{"d_model": 512, "bias": "all", "init_std_qkv": 0.0249, "init_std_up": 0.0249, "lr_mult_o": 0.997, "beta2": 0.99, "grad_clip": 1.0, "schedule": "wsd", "decay_fraction": 0.29, "steps": 8573}
MLP neurons of a small language model. Each row is named by its layer, matrix (up: input weights) and neuron, and shows model dimensions 341-511. Each number is 500 + 40 x the weight over its row's rms, rounded and kept within 0 to 999. Numbers have three digits each.
A block is one neuron, or neurons of one layer that tend to fire together. After each block is what it responds to, as a language model described it from the Wikipedia text at the highest values.

L2.up214:510461462467440477483479449537467470465516539547490463570493527540486479486601604431501502524471451438449533520518465488505533497487457529600480544549491585455493462470465538490557449543529480522470401563485465545520567530547533567502520568573524506593551524470489506518509554534442508567512527528525522487455479531493450486425479427533555527458414541486488534555473481544487459519474543515508545555510509540436506512432494567458477485525492459520469504508559556514499426479503567558451483472508469545540490529462
L2.up401:552515427477483553534546469515531503448507461434482496504541501427548519544496483516460476500436490474535527499509504475493557524424468491549425564572527484490485485512474498527559559509500436485452430454465596571565524522510538513489409512544486498500560475489528498489471581493550541523591557550590492464488495480495502493570456457519473526481489541562473570539510520499434470558491478543492616490557405510484462536490480572527496498491527522471422516488529496533510438487463517518469526481497526490510457495470
L2.up654:506466471441541550431415464563442570460509508481484513504519502530483450480511560538453537521479561531440501500443525513458511543497500449535491530531472551432472482505511534551568487550477496542546501566604516559489511541526511578507510539460468498586482546527525546471501533475459466561577523504543509479471500495527435511495515466526483464456471500519505503537568495504451504550532592499485591511549439488543516514469495587486484479530505546470447510555499475541495498420495469555418534492406487531558535478451
L2.up696:511500454468509441534536460492461512464462493469559477487503502517537459556481448512545459551434508462480546471512501500516482485473420548581482535579504560478508554535465515517538495522429539536526449504528490520521596519534497504508499469559470614547552508481435546478507479459534521483566511471483475458453532587537500462456439457512495516501501504518499485503509494482490485442481414502486548546497528585514528590493446554519471502513539530509447540440606506551513564435467478521530569518483462551494384480520
L2.up838:490454456464439454463470462516488522483496558491512508534474524494577449557529520508466523468431525461464481552513466515430530552468480485569496554532529474425511398489462513527547458515519476512477462534438518529536536526536528541499491521573406527512518514447489550443490447486490529521492535543509512480508491507482494519514479470591472551497520561499515517512517543487474525523485515481526568456539532595497583583463466552528475523486496508508466480512543511495491539405450502492424517540458536497498452526503
L2.up1301:539517522443452490468499558515531527486531543457519453474442499508445491480553517503479464475500561472507480498495515458551484505465476527538523467406471537457565466479497513543437495471509465489453447534516505475489504467490555457552505464480484489518497442474509418429440489501514509447513471503474567496435479472535497403540509556552421456462613467466523472531463512505556451569486531494464520528557433557515477547459514605517533472481470594438487470537460472485420528480516470538451468480522559437557493518523
L2.up1445:502484495507445472541457496560480506426482575492475569500407528505545491509518463438580491464417560474505543540522476480444453506478462544565520466564509541457501481500422485537600508508586461544474468560457512549566589557516540591466437592527554484548493494475494465468481600463515437488441543506534518471481528514455530467471434451530557517475460472530484517577522525450487435534416491548524560521470504579472475518492493494475503475505516501507503505465589523498503526429465560520450504505402480494569476473443
L2.up1996:505519495466553460505500491466506486435465455565554486501504474554505448563474498531512483521519472564539474485507504425548508492424458431550486500541439559395497535533495576483512476438480565505486405542578546560522555493512539507557523479451547492592542518526515517392497513463557473491509521548514496487527496582559468489488501438488433521410485534569495570522580537457534539454480471513484568561543520483530481493455468520533456498462446475498484527466483615479515457435523476479514535451526499501550481522524
Head nouns or final word pieces that complete a multiword noun phrase or proper name, e.g. "Europe management", "Vegas performance", "Communication Technology", "Ekaterinburg".

L4.up95:520495448495509431516422495471490461517466525522450571471447453533506512474475510527545487475475509523481481481483456528479486612503509504543505486533490481508512498493410549552504522547506490509444457520537524511493548498459503452509522473531557473502424500506466511434457548492530458487532475485518547455497520460445425536547528505508487495466496525445481535515532448485510545489506536494471494528504493514521547531521508439478506466490496510433492599502517549566435550504504501477523493489481518517509445548546
L4.up357:489516519473503504476519531525434466471451491512508453489522532430443450497518453452463492505426514471435502484500523552519484524479529431567517495391512440552493536498438521541509564484527455486445512524496568524505481535465478500495529535518435522531498489510447502472483519501561428484520493472548573463412480527502400438484467444498555470456520505578532549492533509478474582469548523513508531510459463481442575520526484450477493588451498483488470546511540484524444455458528442530502479547515444521563462429575
Final word pieces completing multi-token proper names, e.g. Eman-uel, Oriel-ton, Liechten-stein, plus last words of place or institution names (Pakistan, Council) and closing == of section headings.

L6.up219:518492566512549490562502556523529559443479460475501391547533503503458530487525458504580466512527519543477553489476536529486496551475518525480530531511469491507563453465505524533495572506518477487523484543486474507503499474398521527485479448518525531485522489484538529456505546496512526492505576555550491498467570529509478488557514411437458396467486531538493446541479504484497492453573540489543511520502471524529473515520535528493457516439522542426503462428484553417543527493477482433488488437552462517554515443527
L6.up1137:522458485506519502476489522515483524541518439489514519541509525517557467472531480495571507513480476503556477456566543467502479489501483535497531512486475495361487512516502542491514524543441461553470501560549472497525522594543440476491524515549532522466477491487505517520510566447484430479525536522459577501562472538448573398420465456500476505479474525450490428502519490523547504489499498486499587485501546550558559535506510539518499474494498530500426486472468490519532572466507453447493414512410520511539456474421
L6.up1898:509522526476497472515452511522505504509459577402503395510479439485453465505497526508537430513474478575513533535537470463464527448533567474533441512560517555493464506465515539527501521482514574463482422495470523514498595524513474493481469459575545519541554570502485473480533519519492514491532534514519563467458508523526505452493474401480553456453502502579452526459446443444573498494502482496534515480480467471399522526534513568499534479489534502458467511478504567498540454508470544578464575419486475511573549369532
L6.up2047:464515472421527514449517490513446541555486426470523460551515513505509471430516480464519458461511422534535468500530542529502556508497493546541456474487443526421571479489546461525535546587490501550545451482567469509480418552538486518467514490550552526465492554533512489541475487507553535460492525596575514480565483528568533510501487460439479484476500507532404521597565478472544473458544565512459509511522475502533537520507528496437470525514496420526458506465528463340453509544492520501480456482489496530523441540544
Last subword piece that completes a split word, often an adjective suffix or a name ending, as in trib-al, humor-ous, Schum-ann, Madon-na.

L4.up661:555541475469458445467453524500463495494538492452489481488502500498500483482487489498540524564404495505475492526504473494406499479544497490522510520528500542478510482459504540510582506498509460481494469515479502485504510568437501449546451512555513498526512496554538545514504548455546450557494455513508620493506505537438483459558491512545529445509437464448499488487516489503539469478500534447554593544515520623481542547556520505541477506452505440496454501481525537522447504500459539559423598442538547497551496496553
L4.up872:490522474514465428556450466495494515499495484474522489481515605523520474498457544499524527513426467481510479514518478516459482495463529527518495475540527477499496505539466566534544523464525570445498503538572517519561575514484465545508499443511534556501537549503459492481503516484511459505483462528489481462511458615475492425483475503443535486448501562491483499471519501453520543505565473424400563442513514516472492537511541499513453504489543507492519555454543523471504523452509493562465527488463447579597480501481
Last subword piece that finishes a word split across tokens, usually a noun or place name before a comma or period, e.g. academ-y, Puerto Rico, crus-ade.

L4.up1435:560459469452495504526502473482477528500503431508515565516495582502534518472523462551507484570437472498528496497511465524527480454513467483502424531494453439513490502484477496499581434550476475480513428545433532550453523590509515526444460436442466462477500500565597493449528519427511497479499510398490542473463497513498504416456539442512454513484525499515499403541567568502535456540562533503461528573502492528528518511458476553459494511497481489512463488458498508442474526521499376434589464527509516472496534474533
L4.up2047:517521468469484571431473491532520473493460453527489427478459525455535472495478505558529430526402604465478511474540489502470506436475463562547527479523477527505531541508463541565486513528462471442492418490556596531497447548527528512516513447542537529505450510487501488479468495508459516522518523455542563473490565559492488446503475487536439477460502440516558491570499486485488462530530560456478475575531469564484526553516485486511473459507499427520442464535575513479470422463519523585436485464449536466525520493483
Final piece of a multi-token word, mostly academic field names in scholar biographies (psych-ology, Mathemat-ics, Chem-istry), plus verb endings like implement-ed, transition-ing.

L4.up636:510514519426523506510493503533456547521499519429453544464504498536453476424466545553525478543502504536520556499509486503520439534509578459514470411552582464442507568502422521493544466471429530514535556546532467513560516552466499551472515486479500509518419487592456493539449449534393526507481410460485487471496476541482535474429508473552467490507489528439440508485509512449555491477550499481475507541510556478528515535517453477530460394475603477503487480534506485527530501503482461456493542488545472524455479414482
L4.up2007:556496473497492452504556415457469577458479459539527492537503489460493479461468434535437498503489545510502535480501433555501496493445505523524465492469488518438521558525538504494460418514524515479505573471526474523493524473418488501475539486512458487553536499469445521507477515434434455508496430457466515458442519534520544472399533556529515497485481514459514514538543506442483434518530588481499547452430481494439543448462498520517513469468536498510470572470417415446458446556479541461440526404509450490494499523411
Second word-piece of proper names and words whose first piece is a consonant-cluster onset like St, Cl, Fl, Gr, Sl, e.g. Cr-um, Fl-ank, Cl-ap-ton, Sl-ope.

L2.up559:508483442468469440528552554509448528473478467484536496539518466448470427399502544511480494474512495528470504523493397526521541535482490505527488450491467502438475461511495538481578497499510530501545444568539538602490529516543440556490480572519526520476482513420582449509497495512579462505507498533507470496526499512434453483410476495503563462452529634566573428477534519457532487455549477465426466534498478528478490545456534514500528556519515486504521564514426549519427557407550508560497480514479467484482502473450
L2.up797:563540591500492497475481567530497566447493548475502516535502484471465525526502512523480435483470563484565482489496456460459435489474495509515552448471592495434502538504521498469571510447540524429437441514456487459488503518539590544570492525554471491423519501505502478508543420456466435501541524542470486494503462498491452459492444540490485546540508489504533526479495518437516471550458433497505514529525503490491538481434537497503475434547539459415517537496554477477456512340457546488503545480482524446425537526506
L2.up813:545518488512532424411478487601509502545486478488500426547556521569476491509445574545518529491482444578533503537478449511584451523413514506522497531511528495550555443523502521376476563455493495482527522526519436485455556497459432527411502515473520555487431559479525555514566477472551472454491524527419504481485515508490495484535486458470514505538497549491472489519447532445542533458499482455511526503522539491504494549564540553459490486517547492442520494487545513443471481506495511458478528542490466430515496485456
L2.up1092:485452468368493434455513439532549509444480534478475522522481535515437462505457538497490494488459515518457478521542495570482490513459442434590458423521555489456476552543481540496482592422519520502510455510510475524538534577489505550499496442518501490565508563477516507488510596504484510507527532505460478418572505469499423466474488454486494502484453508507472525514569470476459524464568403480490493511424488464485460517496480553419483499499480457499465494486507546417422455435475508511461551491598535516528564451495
L2.up1234:545540526418484519577520531444496536506447512570453494520545524518500475520528570494476383556580519471502467521505512478538541465385468454498453521516496494374501505543576535543543524529599491500430492524600484545494527544496485522483512449519483529507552500518549478516467534508522487469572521457525500494501483564502524510511496494569469571508481516524470512500514546514453457567471414530468469464583518451516494494500515472491508565437480506498431508435537616600438538499502427484544512495496527489464420509478
L2.up1257:514573456458464544466465568485473556493488479451510469556495451550494491545460498523502503426445459500474446490516507543401427527518480464467411498596466530508454483518495486529552593551491484468599545475483578543456535446523546476478539450498513524557539445520466585442546499453446494526495490489552510487497523579403515544515452567468528477467508504483498521493485444532560531490489518417536444485597454541404526539524561512482471498379508471503472550551551527514459557458537490566494537535506509502517505459577
L2.up1441:535518457465459417454521541517510550475503563527464451500421456572473500480534532557522532490437456531521528494524492537489443496444537463526539458459524531449525455484537545497546563478513468449531514511518451436462421509616507589567514463553525456481490502495522603508472490595542470547609464514481459476465507536502479513482364494444558451443520524475508458541572494436525564465499443512517476474464485583466519533480599493555452540560531411525490503503489504575405509500496495437478497521544597550466486480466
L2.up1940:456503481446440404506514476598559510445433537570494484459434621495475483515502486477517556490488542556546434527514514527470510562374528438531423550569466483491474465488531494499486558513482568481485458566482545523509469588506510551489525487506514489536491476498508524468473518442472501479490536543549465374536481560453504501480471482533566487457512537520486440515542468448482492472545535512522574515451455515469516486485475545469488502445489545526474511452522500487407511456433553570478481470463543526533383526511
Final subword pieces that finish a word split into several tokens, such as -al in metacarpophalangeal and bidirectional, or -is in Axis and syphilis.

L2.up51:489488434508544497595538499498529463522476514506521413543548521491448491498488501496525524434578520558513523477536519443536499514474509515483532438477470499481503510538567481557550526480484527547508565483518568448506518520553556498551482437545447598527501496378574467475471449493497481499571417452465439468468444568534446471496552445449495447493522486465457505495537501478632514564556461443536443429545450509442522457513470526455446508516540520492498421476456502547520566477450504521542526432442457563506481506460
L2.up190:500476490533532484495557446583503503512440573535435441538473549513533453504452521408428541438497475521565479478505543524528520464484484539568516451480531504469511533465454531537450584482495597489538496566448535468494552537553572531520427514522476508510489537454581500525484532486540487461489441493516517476569445529515504532478531468544519559437576498516526462528457508508490507502490459513493495461467503535412505464455464515474528515485529449569504497469496468450493480482515525521522537553531438541526526501474
L2.up347:522452451494543452515507484525570478497501490531474422462515545499511504528485497524564536459495492538553531435501496495505506561453444489517556497460534483454396436442558475519528535485529512442504487482461592484451439461551490525526445512535447477482485495481495467528468548403506502495485465560526444477528507488502519415487480535514419496417477491530491487507535469520528515509453489499489498474462496547475492490481497453479470502581450547453523528520529496459477566600459539467541499526436486484504462550476
L2.up651:541489503456527480545523530441489464492505459534525435435557430471511488507505439540458533387512543613523464515585513555467538503519510515563512515475509477575521483516514471530539530497480509484490607439520531504533427517555533510542469481553540577503520521510520550481509430513475497463472500523517422467465463533558462506555485442463465515467554404540486501497531446477577484490523461502433531509552399483503473460543475555539497463521532543466468516461511460409479530454537452514495513482488513440450515552567
L2.up747:519530481414533487557515473499448469478510484478515479420524520533534535431471501527442527500472453528503494449581531449516459573536504446489536468492496479463543578520515498464536456499435501527543506509531519487468480579572493494551508479480528543483507477514515510483474495510434562462516436439471536467572414511472485486487481515506430461493508557477458441432501494436624507472471511486502478418430451428573457515517509486448492353495519513448518596522433470540458521520497497496486538491496523489439448526572
L2.up1415:509421507469493512523510540509541498489521546452416482481445467465473460540432504479527523488527510572494511505463477489508452490437530458444510448537507506426483490438491479487543534456472506451484514495503618555484543463607524482523489500535549522505518473401428512480443441382471556520544480582455501462518520525465481483525516493501452537419533498530472519478487514452568446491425506432466526484457486567455497507483450506523551455498578490501498563492508496472516543453501530521455514514488509591419434516524
L2.up1418:526502531506593508537567478489482490427492472511510489457514466453558495475490537521484498519496509562510561482583510493520501529489496506487524490549393514560541524505461516553508544510472533413570586502529593474447395466491546490525518518448497504518502488424557519443492466477522501549503392464482477436486432572554510447538477501463445457476611486549447437530531493493520492529524430482513549474499462554528511474537445519507483403493511516523509452503443422439466497535502561493499470423460380434503418517471
L2.up1933:529505482490527452515450459506441478547471530438495478462519428445531487476475529504554418466484430506501498452463474461466522488553495493468529501532567428511484500377525499506537507483503543465487514496524449500442496528486484502481494461519527571452443530514522530563547551542490523462445561499409507467558485495488545447538402514443565480451532458432557523520505505524506530484508432440456484529525498519530619482520478483510514547470514570485446529547555558496468513468551531494537440461534465539439482567487
Second word-piece of a split proper name, right after its capital-letter start, as in Th-al-apathi, La-ur-ie, C-ran-brook, Pr-ud-ence.

L2.up48:540567476492543541449528549507486511497501481551509426513516580498466514502528559542500463450496535506506544524526531491487567570450498558534479483577516496423454526482545525527520471519489480512510510488536527527532429558481500515532576543523470470510474485468546524498416484481515460477566485444489472476538522524543528533468593548495424485484597557456460541485446504476536490570522496501442564450485409497478472482455509522504519479470427460486520559466494475545481459503535488590517527500415510543502490470542
L2.up311:512475458457498524478521500575514536408512570447470531491517544429553509500498426467490520532444531478504461521523492479540449541459487487461403468544505506462461457505497485537463574446551534509455459429545502458473491523464499493452507525543525557473472539498541502450483588532522509530421482477579507407562536508505529483485493592508453440419445477549433420513509518474451517521544552523473532455401456475511549554467481491481458488512543459500503501449468430412460470466532473508531471493495492444533490458478
L2.up517:484506563517518519516514481559523457421455511446518470513560464595458482441456525524512489552494536497499421534453551501474543487553574524464485467494522527521480510499529502481464475491536442436490534450485516525506565539489445542440508470585514485478493508467492586504508471530563435565548493516516489464507580565493456499521482476391486498506486539480503432531550512514609530456533500501537534582496467449516575532500497524544464482494428443490557528498583524476471445431498470520519479482480504571434493479536
L2.up880:507535444499495557459455491496480449527442474420507518494518513471532538520445561489564467524451526498531525563507530525499481489463446507499457515558512454544481479521371421430452504552445511514491513530492483566458491515485464464465524457491553493568519450512517450492536504550514448513541512492453495451518445549523486507536454485514519557527434491467575489557554513504558530529475553520473498524529536540554505448586475433532492519498451522470469534533504502491451581459497487467441501480490484562458539415501
L2.up921:464475523513548489452466448545467452492535576452541525444506522465483442495448570429529522497418588427396531580508466566429495489542591517494448521484500500466470515497484531473499527457442486487520498483567490558441522502436518471501523489545517550517474487508455474448496512535461526518536441427475492520534516486486521485515586547493563562487502469497530510540489483505489483510492471509484506500451513546436469579480545445487519542516498502506459527515527490503473480503456543496490502461521519457513458484539
L2.up1194:486459409432532472559543535585505454507448430499521495497548542447452525506537545496484467456502526547446519502600554553533507536472446535472473557561530545459498505461448504450536494502452500478599514579469506508569465558521497520491529459549538500578496519472494534463517505540434538501498479492549493452505483483485464455507475520432567539523512458549469488464544501501462505495525471485497543452503465492511426499469509504473468502527500523498481534433475533486502489498474538527486508411442484553451521462590
L2.up1226:475466488528513462473537483483486484541536508468520534512537393505501460565500541500504443403506410459514530432537543531476520482457509556456487551537506546436517489484487521516565502500496543472438516502521461582462517474523473551516566546477464503515437522430503496522518487526562516455436507406461474477645473528516565505468536527487541510527499417514484509516506543482533554484407422516503488507533475474506498489563474546448483549500439517458589525520566507445437485474487490526552463508516543549476461475436
L2.up1612:508487466536508495512516422562522500449489546506502487454499514477457517476485488514531504473496501486511528538531500524470558533446487550533498529464532490465465510471535517442469466516538543429508485517484548476477418501488492547464557552462478481540453453478443555421487494569542462595490438462501505496508525449475470515434450473533489529480546515464435499571468517484541522524521526443454562492497458422451489541460446506423526531473568492491503482465534511538480478508465418598423534445486573487596539561534
Last piece of a multi-token word, often a name or compound, such as -man in nobleman/Blackman, -ar in velar/sonar, -el in colonel.

L6.up697:489497487438549498509505465536531526518505475447500478473489444502539421488495540444384538500497451538536516465525540486475503522544488528487509471512451551467506517461527606525551471567483525476446487448514511484540473498500463547445486526512455518570470487471489523583450529557494566436431527595531523439455475486538488474464496475481519472525466470524527530461499536542448529445448511481506459484410527515533536464512488553474454496490506488501473515456512469516499528468474539554504502456445519495549433552438
L6.up958:530449477493502556529482468490524542476528465483540507535496524494528433533473489506521489466485509520540534526433580559517565506506478484491480547550461573459475469493555481493520539519496509479453488544509507558487458426541488489383455501574500530547468489572496487501480545531584489547542578522492509472448514497501453445492519421453463477491477451549542518500495461514468565459470467477516483486517498521532499475495536521453451553470451533461480448467465511402525546402450515486484497486499427457489522454505
L6.up1234:523480419519535525485498424472559492464519520429578471503492526493377509497511432472511566538462487504515458475444577532536520548459448491500485534508486497482458492481476554476481486519465557483475498480522480525468501506545516582473513442510526508529452471542529451412465544564553455535517565501497463497431539448455523489428555422486481575469493571495493458439507501522502533500424546499467560512457486473552514459497625511539478524492436479541465483476547463458534510439515526483510440427535536441490493477487
L6.up1782:548635534468522471411453492607587496436456533466548512372484552515465461486499464477452474507524494502531562553576511506462490487481482522526456481450510461439487441542530541483508492527511503391445519460510507463474454555531503501440602450510520548549526544503505448522477511503532462579460479520586477498540467515509449462506517499450534531446419528485519501544530493463637485514495512465534480466508518527473558484475514535471455501487499432404518534450441527445490530489563567413432368442476477526508518434514
Final token of nouns naming a person's role, such as occupations, military ranks or kinship, like footman, captain, mother, linguist.

L6.up718:480501538486556482479431507441532481514451528498560537571551467505540433482544448483505519454590507449480477546497528538454534527561497439454479482479553435502457468531516506464594493495552529484460456524554539504511431533473490479510480536538470545506499522534490438573552478480483485543406584499539509496479476508475533523467450486473537520537477446445473570434498464491486475457517507557537520502475486546517552483541588481512447523578553514490483468501520485494509529498507556479506549515541528456541469496495
L6.up902:525461480455461472524498505539589490501520469497438476439473479482556534464490515468520476521554507524529544501473566476439536529517491438427532505462520499518420505499507594497472454531528459529418489477471529458480517521515499550517509456519532485479480500524474463526515465479549544463488521492520501456488488545507465539537454489469543507502511491492510512420502467454479433567522590523457508530485442420506501548485535482531441515563543514528544467462477459462560485504443542494549510588497510535492525500561
L6.up1099:436524552458522530481475493584502498565514562534468439470443482491497489516519526416478492453473528505483526543520534516596523574457463432555466480437562476512464432512486516561465537524462539534532488466506506497534481467518515520497397464552560499497445491501449448536503597491533524480481477523557488451489473510521541439507518377452500512521553478596492536506517522494475415528530516511522542496444458481530469518535461527464434593481491533497447402497447513502472518477480508469484433495448568542420483529522
L6.up1357:508479472472570496473555549528543492545567484560448492538499525435476469497484479511468444504494494584473497528511530513533507520470573556486478458445511481537467481453498513518547480478463501453547518438540553540534532584420494492574405471545488494522468543537507500561451453504549551491498496467498495472538472473519474507445517519507523484461466530515518542492592467548451549514510483510551563457445447479524518533519542463541512485490505414528463424433518510486489518475580526510527527482534420504497502544535
Second or middle word pieces inside multi-token proper names, often non-English names after a capital like K, e.g. K-aur-avas, Kot-od-en, Ib-ad-issen; also some ordinary split words like surg-ical, foot-bridge.

L2.up71:437525470520514477517471483564489626457550499509544468493489506460547519517515524504580519520526497526504508431491430521504489534473481500469505495496537530482492424514512535533477461499491483504455517448460526512498446509485497465491500504487450539469526502575526480552505465524464490541439504454536472443475419509484556399470393498524465525442522540533467479521487454439514461605488527555489518491457515548497530490526447488559464493465516565590468502529481465505542465507490500453504501390430459465485564513465
L2.up202:531458509500524478527522483507515512517536449508529534546507530542516426408538549490489515434525547513550490457486502459504489508502505479464440544473473487556464474489482550511465521495507512454549507501558467550396519513494532522499456500430539499527512498462469575439458529442574477495466549540479504403496443477448454477507447520500429570506549433497434476376511504500511526584449564474461441435526477509477468504474450497502457504428485505443447487475487416537419556457429525476473504419512526481567458483507
L2.up258:508506475504552482551459545446490533548510451464506420506496451510522461436449541514463496565532392598502462449502513493433416572467493546531536494540453477477505491541490519476526526478494495478505529504450528511534543505494506520475493517518493513485500475501501433574466540593515578470483545512484539487507534576544498484493448498537443497469541493482516546526445489520558497584462491452559504550592514532496499567510459540460489401486535476499485411474472458486550505532564501592552515524478551458487461508488
L2.up476:515428406491503495578485464526501513544537524457476442475471508489542600505537500458536531523480474591493518505524483448514530542397507522521433482512480490494499543476514495561539542482452466529502447517504543496530532473482515538512453510490589497551456503549524435527588426514519502489405438514499440460477454500492515508530500427544443467453504464547496447422484504542581497535435548497492487515520475490417580479518490447554508503466493527483498476500447490505534511496505474514476547404443477414445516546435
L2.up801:513453453480503374526528478529401537515486598490483458520477513505539448499528531494490554497572479564504412478517446568504496493519531530546564492481515503512503554534513471560507481506548522540518422543515501526492434448471483539499516427530433523522504580524467511499544562495512546501466487502473480490497551568515527507470529522511523486485439573464482502443481481529470549554497449467465496453438590521487566527515492464505518544512559501554478480592511517534460461541509566679529408517440471545457530531486
L2.up1079:465527485448498520525519466484461535593464533482509520452514494555538502452582581569482530576466525554540466563493523470508522464398552496516444447534401480554550558503552496553534485458546464556450498500491509466527479575524524421589523500477453469534483563492503590577529551481501511538480460509526451472457475480461462510472431586517474460494484408562521487483451538512507439503482507493568510464517551474484497444521443512569536534503510511474438453437457457507485432469496404479531476493502528476524494494492
L2.up1195:473535515479480481509433571565552418507433457538428499519451421516506529498445532507554548478472455556470505527486514480427516560536543434428530521524517505508502485482505524504508466535461536477491458507528541566490547454509559509547503537498479521490502528567427546567547548529516407509509497497575500486437404449507518436531542568471535503474487472554524534501516474464439460557528438526521496479470486495527469490529444515518497531447471496465426529529474480454508541520530535561547504527501525474444468467478
L2.up1636:571562521507573510503479484521471503484458538498453481453525534523495417523537536578470528579504512528506481469466498510504459432509504501506554500485509505555465598590480557539524459426478492499458571476515506578540523490425515534511451535500583494536413399536520480522526522579519555479419480482537489488515462494486493402455490492524481468507488544551477504445500479491517516516461511489480502433455540508442481483521500458501439453494545503541492471467494498476509486475542521426484432464538455403470483589479
Mostly her and him as object or possessive after a verb or preposition, such as popped her balloon, sets her free, makes him; occasionally word-pieces inside names (Fulham, Elvis) or Brazilian.

L6.up402:566555471533457561525442515481535517499462533485505510591562510535449471527424549533495473452497490486492547547526485515426514488496446438494478479553537515525458500382535467483490501491472599450524406443450448524463517516475591457472506481510468515546493551505478573488518524579490598441472445535503489500384488515542527473538470494526474526496482508626496641533492512447493567491451466491459545524452550476483482497516486449444510573551486510522507531476534499503513491469516504568570507426489502483435474538491
L6.up480:507502516459512511518524424527481559516548497496530481509589530492512536519497531466522537564472529493513543517500424595452513504521450525416511515564488502393490491462527580556479480510484508499528526496450482531496506535516554516470434542536522508569444452543568509491528451486484486470510503585537507465430498457426501466457506474521533579513514540491474486478515516500486510495483491548437549501469518466477501494493552571557467519540509541544434460456526449389532535511496503553479421499471401492451525453501
L6.up647:526545536510433454485463477491547492516479477520514511474576519513478420450523481524475508470469518542478485606542553551432495571513501460453454487487562495428476497477431549491522567514491527468527492469542492577490480500501521499456516442572458520501484509470489434532538519484533479506484529478540469481421475519439487467490471494454489564500453466534446517445499512459574496499474448544533547418515561580475597526518548443525431564553485477475528553506495470474479409396508546474472422461490478458536503478549
L6.up1678:501610453555478497470402473479550502483486446510540541507517522497507504507546470543516510541483556513468552521496508502512475506431452477472463386550499505518467493457468465509581481504503591485455406513447481547464472458449516568483499445479523496504454497482589517466541509503480495474474606479577482502464473485500479551424485521602521543465440491556455555543486504524454507542452466578501514591520529524505504536447572513524489498508510469509470560537451466478437454484484537523479455488483500477490479540566
Final token of a noun or noun phrase, often a suffix piece completing a split word, before punctuation or a preposition, e.g. propell-ers, Public Security, Film Festival.